config = dict(
    n_layer=12,
    d_model=192,
    n_head=3,
    n_kv_head=3,
    head_dim=64,
    d_mlp=512,
    vocab_size=8192,
    activation='swiglu',
    norm='rmsnorm',
    norm_place='out',
    norm_eps=1e-06,
    positions='rope',
    rope_base=10000.0,
    rope_fraction=1.0,
    qk_norm=True,
    attn_scale=0.125,
    bias='none',
    tie_embeddings=False,
    parallel_block=False,
    init='orth',
    init_std_qkv=0.0301,
    init_std_o=0.00615,
    init_std_up=0.0301,
    init_std_down=0.00377,
    init_out_by_depth=True,
    optimizer='muon_variant',
    lr=0.00221,
    lr_mult_o=2.0,
    beta1=0.93,
    lr_head=0.00479,
    warmup_steps=0,
    schedule='wsd',
    decay_fraction=1.0,
    decay_shape='linear',
    final_lr_fraction=0.05,
    batch_tokens=[32768, 65536, 131072, 262144],
    seq_len=128,
    doc_mask=True,
    z_loss=1e-05,
    train_tokens=492600000,
    steps=4493,
    dataset='wikipedia_en',
)
MLP neurons of a small language model. Each row is named by its layer, matrix (gate and up: input weights; down: output weights) and neuron, and shows model dimensions 0-191. Each number is 128 + 24 x the weight over its row's rms, rounded and kept within 0 to 255. Numbers have three digits each. A neuron's up and down rows have the sign that makes its largest values positive.
A block is one neuron, or neurons of one layer that tend to fire together. Before each block is what it responds to, as a language model described it from the Wikipedia text at the highest values.

Description: Mid-word pieces of names
L7.gate198:099140097137154124144138101108119162073157110130122118157152096148124083127117145138160116127132102091102119146110125106123131093160152187147127127102136148163139175149116122131093134169113104142122134079108170126109085167122092171144166099124123132124125097122173127147151125157068160136108131132159122124120152122145112133163124136151163185106167168111141133143142132085087115110144135151104148148103068160129136118105127113146102109122112141151098162143146114108128108147101096116094152171124107148153113128165119086134086144122123147139150158141134122125099117119112178115
L7.up198:111151117135150121122130074131099140115122143153109122158141113147117071137143147095157115128159090129105108124110107148107158095181147110131131109110103144147158146140112156149108118115119096137155129075112125091088081088133126167128174096121136153138128115116148145124122109092067132144128122129153124160157139117114126123135160112094161102126187134115132115135078171092125118117127152134116112157130126176136112129116119096151063116144120096139133172133170110124150131148120091120072126172158151146143121149147095096116073134118155145131122127167119113079108137128134160138
L7.down198:119144115106131127143113097092121137126149136109111094137154114107106076114149147117145130137135092125087112137131159147133112071185114139152091140085127121129140144134100138131114156144126131137127125067122147095102103129103078143122157121117109130123139107104160118126141126072095136181197153149160141150136131114120117140159139096089155151142188142150132139129130181118104120100132176151111147156117083151113128110087125104124081144158104128123109160137151114109149155142126099110080143169130121141156125157142090080141119129138138141134144119161113127118110096087097170109
L7.gate438:106127141125133154130093165126160080107154113137131138101168113109128100133137097132141094129146102107130124125128129141074169105138126099145095100137150185179120122145132112148125144095109120092088147121129183123118118108110110089103128153145140154105109121129155118128142147142133064117087138071152131092116114119121103148157147134113165156108126116126155129144074110116158136124136165123137147144114106122108143111146104167171122120169158133149100163090129064108142126100118149143166144130148142137191113137146119092125089121127171125091122156137108135151151094168130135167
L7.up438:127103144113138116170109103167135138110093095089081155144140133105116129153120093167119136077121104115065160157098113141163167120140127112166094116132141108161120119143124135097078083129137128141113141133147141150107098127100100110157090078129127158139123166126124103136122116145148135175185130134100170123147114125136112183112114121128142159127139130134123126148142114125099143166120093146101127131098129158105167121127106124119089118144112120117123132162154119110144120126131138141093110126166107154155146175139119190128129093159125122156113133117134136203127150074087114148
L7.down438:122123096108114159140109053147116116108131089118097140177118133144163121152157107151115134087095124129082137132111148171152149174109135093165141115104171141141118089150132131130156107103101146138098137141074110139163100100162099114119128148136091148126165119113115097067143132129147112144098114142093149109094153165117145113148127127172154141115165124151167130135082107086158132139155142159095143119115147135154108140156127116133133085169146105128127116141132168129111146143112121133116129170131145172104103111075107124121152075113127122153116094124119138146116154153132109143
L7.gate498:153160146130155145133161097125136131126116078125083135147100124165129097157109157140109087113145084104126133090149113095136120150146189106154084101122125124168104146170132127144123154134137098126127154132133114149121126157108162137123143131145104119083136126147155147105169098129116114109104080076138130152154119146150150104179099124139150163110158106166134112129150153130133126158126141154118120128195142157152141154144162162073154129120122135137154158105150132109136148128151101149090177136160123116146160139128124182136116145187133147093135124114131134102125134090088144098
L7.up498:099097127127116130117092117112158123113140157074098153120152151154181134132161098154121121177106112139152154118135105087150143112101124124131112115105108106136100104120148132123107157146126096146066120091138171140140131130142122139124117106078079152124126145126103151131143169171102094128105199153145106123114081118149136095199110125123150127145113129090106156121114109087126161161102118128064088105148136103128100142101124096109158140087098101178137129156128155110141137127112123146137108133126140120132133132153188150106110126146129097095117110130124118123129151152122149139
L7.down498:151135149117123134136137111148114167148133105162111149113117119133095136118117097103159100088146138094097141110189144146112090121137113125139106150144156134145135148166128082137063120077104083132146118120127132134088124163136169184138115104123128121147096089129139150083167079129122130150136024115148150110142161113119169146148128118145136117138150111147128094124143110130112132161157171103168105129106107117134109123180146117080108136138146149102132150099117137121119120123147143130134175124142159136119128135122167145144157146171176149103137135126100126105128120101149142125
L7.gate500:180098131135136136125152091134141142145125089121121097118137158141116090109127125168111122144112117117124111199110146144141135119162128098133090127101146131128141136144102133143075135128130082123140095100081149124134113134109124095145089117120131138160172142111106164099132105100187123134156106107113114087152165155153110151131163116191147120143154166110156133136131150130162114147119128131159125110137121127110147133129121146124165136116127136128124146098132102181143143168176070090105146160094116147085102173125119164127185101153135151098142141113117091130135161120091103138
L7.up500:152140121106195153143174098124114118122125115135122141158142077126125107148121140115128135120118122144141165182162146165153123179128118059149112104094117148126140113144142088143159133108154110159092129138147129079087131129077102137147136148163132131125079143101130138111129178076112109105163140116105116102152122156134119161146135141140101107139158103106150150099144146163126115129111131095133125110140128114120119171133137090134117155142144105150141133122153152147147106079135151135095145102136119170154084144167077100130149125142153092109117107108120131146114196135121126093
L7.down500:143135129152136092151141154098164099128106121115132119093127135144178135136135125113087111107146087102118123095120191141098148095145132146109143125151133149134148148115093160134145165166151112130142148124123136141175072086139161088084135121093096115159170143132120115117148114120106117113139122115107117113139105137116127096113144122108115122142134132160153186143130165146102151109087075108134136129107104124132135092143139081138130156149111113141080098134118125131105146104147158159132128136117130109130170140099142158106079109090152150143106125161176160140057086116141154162

Description: Non-European name fragments
L8.gate15:108153094149130129145150108141185166137148131113109119122120144168171140134131134104133102146126118114125149097138092148133128170103105117168103113130124134150138180125130092129102129087141086136153164067143144137134127140085101161119148153170112172102136131151140106148152132144143144112111104147179137082104149141144129114156134146107149140088126128150181118119142093110119116111152118151166121128139110140120131134116146092095095085152116127137137146077138081118084140137136121174156138121144114129148107151172086065109162145136118115134138146161166161108162136163144152157
L8.up15:125165123098157156133104075110162118140136095127115126127136097121100082125162104129156134154108086148107109150155129155140137127148128103128157132108083111146119146140121148093161131124106099116124114098113078122088119109131077138112130173174143148135117105126121142128134141109098089136133133088146124124141129174077099144153132133140155093160153124139102122125105161140094124108163093089088147115151083136122123117125095122159099139155112113119112174144133157149146148112102084105085143186121143151111174168096112161126130125126153179117097132174111087119114139119108132139
L8.down15:157153154127117149133106107151139069124121148143120108094106121165132111171146159141135159117099125123116139153102165135125133111084138125104099088104135080129147100160168159154142117118115124085146117120109150144146123103146131146116128106086122109160135126175126087074143098096145120115092095105196156120116108128159132148154116093100095153110121146145101129076135154158128099130119150184121126111152108128120120178139110106146146147151117163168167190102146155121140154141163144120099150118145121143081136149118120126113138148144141115144149139144157135160172129139100150116
L8.gate165:124140108144118081158059091135105153118128101152114172099139110174138088131137103128125107104160119169117129126102175175120143128153103122156114122169142145110109166131114134116109142113144107111129129132065094112102152153158156137121093107090129130096105153132133131086092131145123099129144090093140114116113144134129156118148170108117153120113113173089127122137145106123129120093126107098164085138131077133170097128121107097152091121161134110172168145092089129147138152141124081168108145143148127157150125110131187119132101123123127152092104124141152095134136137139126125138
L8.up165:113111111137091141133183093112160152096135146087086104127120100131160135120142125110156121124114134107145143136119116117130110121106144096140117142147126089144174129135143121121107129134120127111137141100112166144159135109153127123135176113103112101141098139147125171113133124115146125148126084118119115161168158124155103117190125152138175167062153116193108095117088109093108128105138180122166116113146164164147118127134130096119067100132142110163110117169182153123145116125160155194137160120106114131160140158143108119125138134157147144162123151116115149113124125163107148110
L8.down165:105124133126152149107087118122122121140141111140109109110119129132115127151146118088101096117129111140139142139153125130152121122175107126138086120139121137168101139116140172119070129113166130100097139132161122144091135132091142116119190192148143150122150119129182132158178137125129184141143107175140151110128122126111125094114089152139190123130181111191155098112080180145134146128106137133125095137138094122154165132114143099123104118159140123149117139164119131102160144173143136142103151138106124144122106149105150137172156154122195134123138121120100126115111092123120161111
L8.gate274:094156110121135154141133106096099107072154118179149116130137125092123070133115120166143121056109132140133116111099136126165134137153132111129133172143143129142157142148087177165094155189141104108126132114078112086120143154098109123120124100090126108131094077137139119123139114139117078131106146114155115131135126157129140138100084116120154193144138115107168132126112155076095139108111130155137129108166104112095111092141131091142124110143139155117156121125138150133158161141122113153109141139130148145112115152142129098112146154090134157146150130164129145094129125163099118082
L8.up274:121147131138143112133071087131133102144131129129110108176115143132128126129169149149135126131142098148114105140112121138131086100142131150123099148085132103160180116148136134137123103179146171151128108077150105138125157086138132153136111108115165103095166158117092171096150138113172074109110108124078113152137101131109095097173145154189137183096150131142153154095104126153103130149156125125129103124110122138097145114124151141149089158156127119144115129136122135142155127126121122137088162115193162158166134150172099129122122105174103124119132138153119130121133102160138143126
L8.down274:131106103121126125135106129115107132116150106110104138137126092153073147073132120174155114163167130113121170149167128132137147129123127110102100113092137145151141154120147115117183140121111116108129146118137132123142129101142105109086091171136121112133133134117112119149132144144110192115162123127120132132167130107129084122122136153088139111146131151085143154118130129096195124125117114062121138096106151139127127137165136162127159130101139115155101084129134163113176085118111131152156100134151064147125162107124104112191133107137103146150099077079087113119132117096156117134
L8.gate376:142120109133117149141119074111173104132134160143138106165111137170127118125163087136142141122127108114126163169169142121142141137124096117131078114096082137141106135163138119146135129106167105135141169142117126094126145131146109144135117161104127124171117131113129090131155079144119123117102104130113186066138113160124140085140130162087167117117172136143168118126164129125108116132183120141196093117152120113143121133150146116093110095146102096112135163111159117167168132101146126169135162126143108138116116124104129130135150119132152186144178090137158130137115142152088131106
L8.up376:132149138181152111163098111133120155075168101123134113170129091095153091133125133121168151116133120183111062124098129137135145143169108136127106101132139124128121143134126103151116160146141125137116111103105103115147125151150072171106130137118147096148131119111167155089112158132098128176136148122142151084113175133114136090128134137104131119136172115170095144091125173122162134133125179136121083173157120124128122107144095157118090101124109113152138150077149105135114099156127113136140106136105124145127114107112152101112135100162130154097121117120092110124127167187118150142
L8.down376:111134144118133125122194146147092076184112149113111177125139141151107149118130163129140144108103132105149148146131156110166115105127133159173098139110105109076131160100113162128124167107142135096171143109121158119139100116126124084191099155113138148150159149118136124108125065141104130149168120140126103138107141130135113119109130118137149102190098146131157150131122095170114130131132096182141168102149114121128135151159147148110100147135151181146167187141128138081156152123128109116133119137130157112105116125162133156138133151155087127115121142112128119152132138086141110117

Description: Copula after subject name
L8.gate14:141112153178153097130120110126152147122140136125145164143128135138083092133103109124149091116190091141096071102102100128140158124141132099153117164128095138134106102157102141160127091129160121121148128103128160101093128121116112114102130143136191120118134139121168135096126110089115170133119130117127131113109171142071128135133119109105108136143148133134150101173138098133172098109081133152128149132170123154136125123123156134114152177162154078144121116111104151137107173145092120139099108117144147106097129174118125102095147111133136128133104147118135145132134128177144123042
L8.up14:129097179125139104136143132153118121109159127127137129113103135139129147125113115074111098163114135129126183147139124117116146107110144091163164083114151110130114122133167107089146145137120064139138116106106141157118133084127158133083105112125134089145135136080085150164188133140160123118126151121113122089104147179128110141137107131151130184134115140131117155145120112130139116145121122128125085158118126122106154141111084144106145130146111112177142127159113128192140142098142105083107077116116097157100133098139107104138157094165069146125090112126117139158107104165154147109
L8.down14:097142147137107102131121121108115107080128133120140152127148140147126083160105099124127134148089119138144120131106123137115176133113111135151138152140178143123133143149117136135132165134110169073108113118116098101101140127075129091113145105150178124130152131158107128153135119192100153128103087155130096100068107155068125117106127109136090149131117119158171147119123123164104146128099114130127121091125120147100094120098108146189108096139141113122135158161162121142112127150139180130135144141145161131114123139123131115108117158140146192082170171152108146154158172141153125139
L8.gate93:121149121138124136141077122090118137152141119127108105150145114101140118135113094128101141092117075110157125121130116127116135141147204140099147120126075108126128108136135148118149094145127139114138153140140173148152110131148174101106138107135080157136133125093122121106093174130106126107136164146124091091112118142167168109144103139090106126097157133162092133096167148139066127089117135132161076133140122122124161100169127145141132129152121185097086104131111134151098140067145108116132097144180147132122113124060135134121119148114139092159153139159135116105130134115118145121
L8.up93:127126161166150139120162129129135124111129134150142070066175116110152114119129109097115097145195129115130098137098174130146121149113134135136135088120143182164150109131161134096132111156152125123123165127157188098136135141147074150112119156124131129145137134125162135155110160113131147109119140178116129149136087149097162141150141114115108123083127108113135145129136139082139134070142142141125161132129131165104153148150166104110141101151127153103186109131116112121146139105149167147119112117141147169118099155121164109094109088116151141117100155197145120106104135134141135152
L8.down93:121128157196115131090170095122168133085134127120127142120141141109148130153126111143131148136078133101167080110139109110099118102107113104139116114141139122138094134114143159133127140103145129136140101098092141123111147087152130174130140164166124100162114113122104126092148099115105140143143097107140089107123144085138104124141121146159170116144154143103119107121079138131159142174154092131156132121145153114130136127128098116149104138082136087131139151161167123105158172189137109145163118143106135058120172128162103082167120117095170117130121113096119106159119125135157129138
L8.gate117:115118115133149109142117186140153100146147161140140150138125114143073122126115163171081118114104130108083146144118106127152115123097133164153093157156102106091144125079146154166109099157151145162107125113147165094109167160114118104106092123141129176137156107131122151146136126107084114112114143096136153116111110142143155108119151094121126126122118126121091108119107143127196124120112105143145126158134083104145135178146112113135143121102134147144120137078083119109155166162114098108179129144115063111135136083089156123125142155119160143103123123113145110154102138109127173123
L8.up117:147085194133124164097126126125120138165126138110131088142147127119084092124100081144114096146138119159113140104133117100118102119152119139145125114159114129126181118139158165144131108115156113124169132101156186173102126140140096118131123114136179087076121114139133090143133113155082144127125110099103152110154083134138127104162133122103125186099125143098076130146155126124119121101144137150134094109139127139099105119131143118144115126125126135161121127155187116133129087155130124197103170108124101143107126147085113145101118111149128131158129154106123143156118141125178171158
L8.down117:164135156146110127110158133168119123121126122142149139161145128190159106125121116112130115112146109127140140155119118152125126123127169126123202176153087151131106135134144130146120136115121160080132108149152102150069102094151130123151155119122133136141102164118128166064140107146154177141113159158074116100114176157124133089083136163107138164098144158110120154128138154107143123117069122143108134120160132137113119142128113111093129090141168154176139110151118159086091129140106132139145114129115113134097152118156111133089119178111114142137118118150110102077128140159125133154
L8.gate498:097129130122133138083102108113138130140127166098135128134116120148135112137118127111133116133139116095130093089136112108118150101132121131139097110178111147114149097122119154121122143122142081118152201194123153125190113105126115131143140151131109149128146117097102131141144151171132139131140164123107133164152109149141131116147170125113104141135119099177117157077129096101101157140176151167117119095149122137072115102161132100137141113137107133148116088090160083114123110134140105146149096105108136129143177147127116178078159134164100130139093070100149136121175118147109147151
L8.up498:121145141132149118136141126132092125130113127125137111117123106121162136114120220115144138125151099141121132127127099113126132121093136129123118123137149091156156106120122130113099128123119139138123152113095138157109146131162155158072128117163128126153163123136195148131143128126137108123165137128090140123113115163127116115125119109106123114092118223165137142122136212122159142133122111158119127185122134142078105146147113115069145115105152098147110089132129120103115129107090129143129098143059154123101133119082097121181122155136146117109149076122129136109116170131110128101
L8.down498:167157142108160136126101126163172156172094107128123108112079185113143146151095115152096094141106120131106179135106128109170159131117135138157121103142131163160089142106149110127147140142116145162107117112118114137132134146111087136144137125140126150099112118132143136141131091108114130131097109122097056098089138110129114148161107164171133123097114123137138125142094126190145106153127133131153101137143113145121140115124160150151126090123115177111116150145151152092139141109157110145134113126125103146098186175139138191116169141148129134173132191118131106116133120136103167142

Description: Word after subject or verb
L3.gate222:131158101123181133122130125137082132159095090136119127112120080139114135168125113150099144111129104144115137137090175137115117127087190101138133107149158108088135141146168107105093120113142141089130129141132120116104130123139118139115109113114120110120113164147087089119133113160133153105127191141132137104107108157118131136153153124108116126114128153132093155132118147137103139084131108100102111124131105162097158076134151156077129109153132143100114137133140122167169120122149147169144131074088139160134099141109138112093102056141085112170147125127088122179136136170120138153
L3.up222:129156124095135157072147159131139158100111143128108081110121135153183117126113152136131172098140164119081134091124196145118121146122138096101137133137140106104085142127150168077118123073156133098130151103113166133118101135113120144157127083158117165108102142133105101131153124118103124130121149132147123115157115124142131162160142168152109163131157148132140116107096169122109109107167117141152104164093094143095143105111144122129139155163115149108103091131076126171162126111095153145103113100111160130137131153120143130138099102181147134162133097108137134168143153153143121123
L3.down222:130147133102120182169123149129147129102153117106145113119140106101157093140144120155124137106134121104083113085123151139124133127122089095090133108146131129101134101130178108151111128109144120110127130111091192133126105152151102157181150127132138173116093150168161088113080084062107122121155149124115111155164092130094162117139107118132116140132092156124083144057119158140105162106101131166161166140119129141081134141133164104105118156132134145128134116149111120137153138141119143181129127117128130124162128119152171136124153171111118126103147117157163138169140142141120141132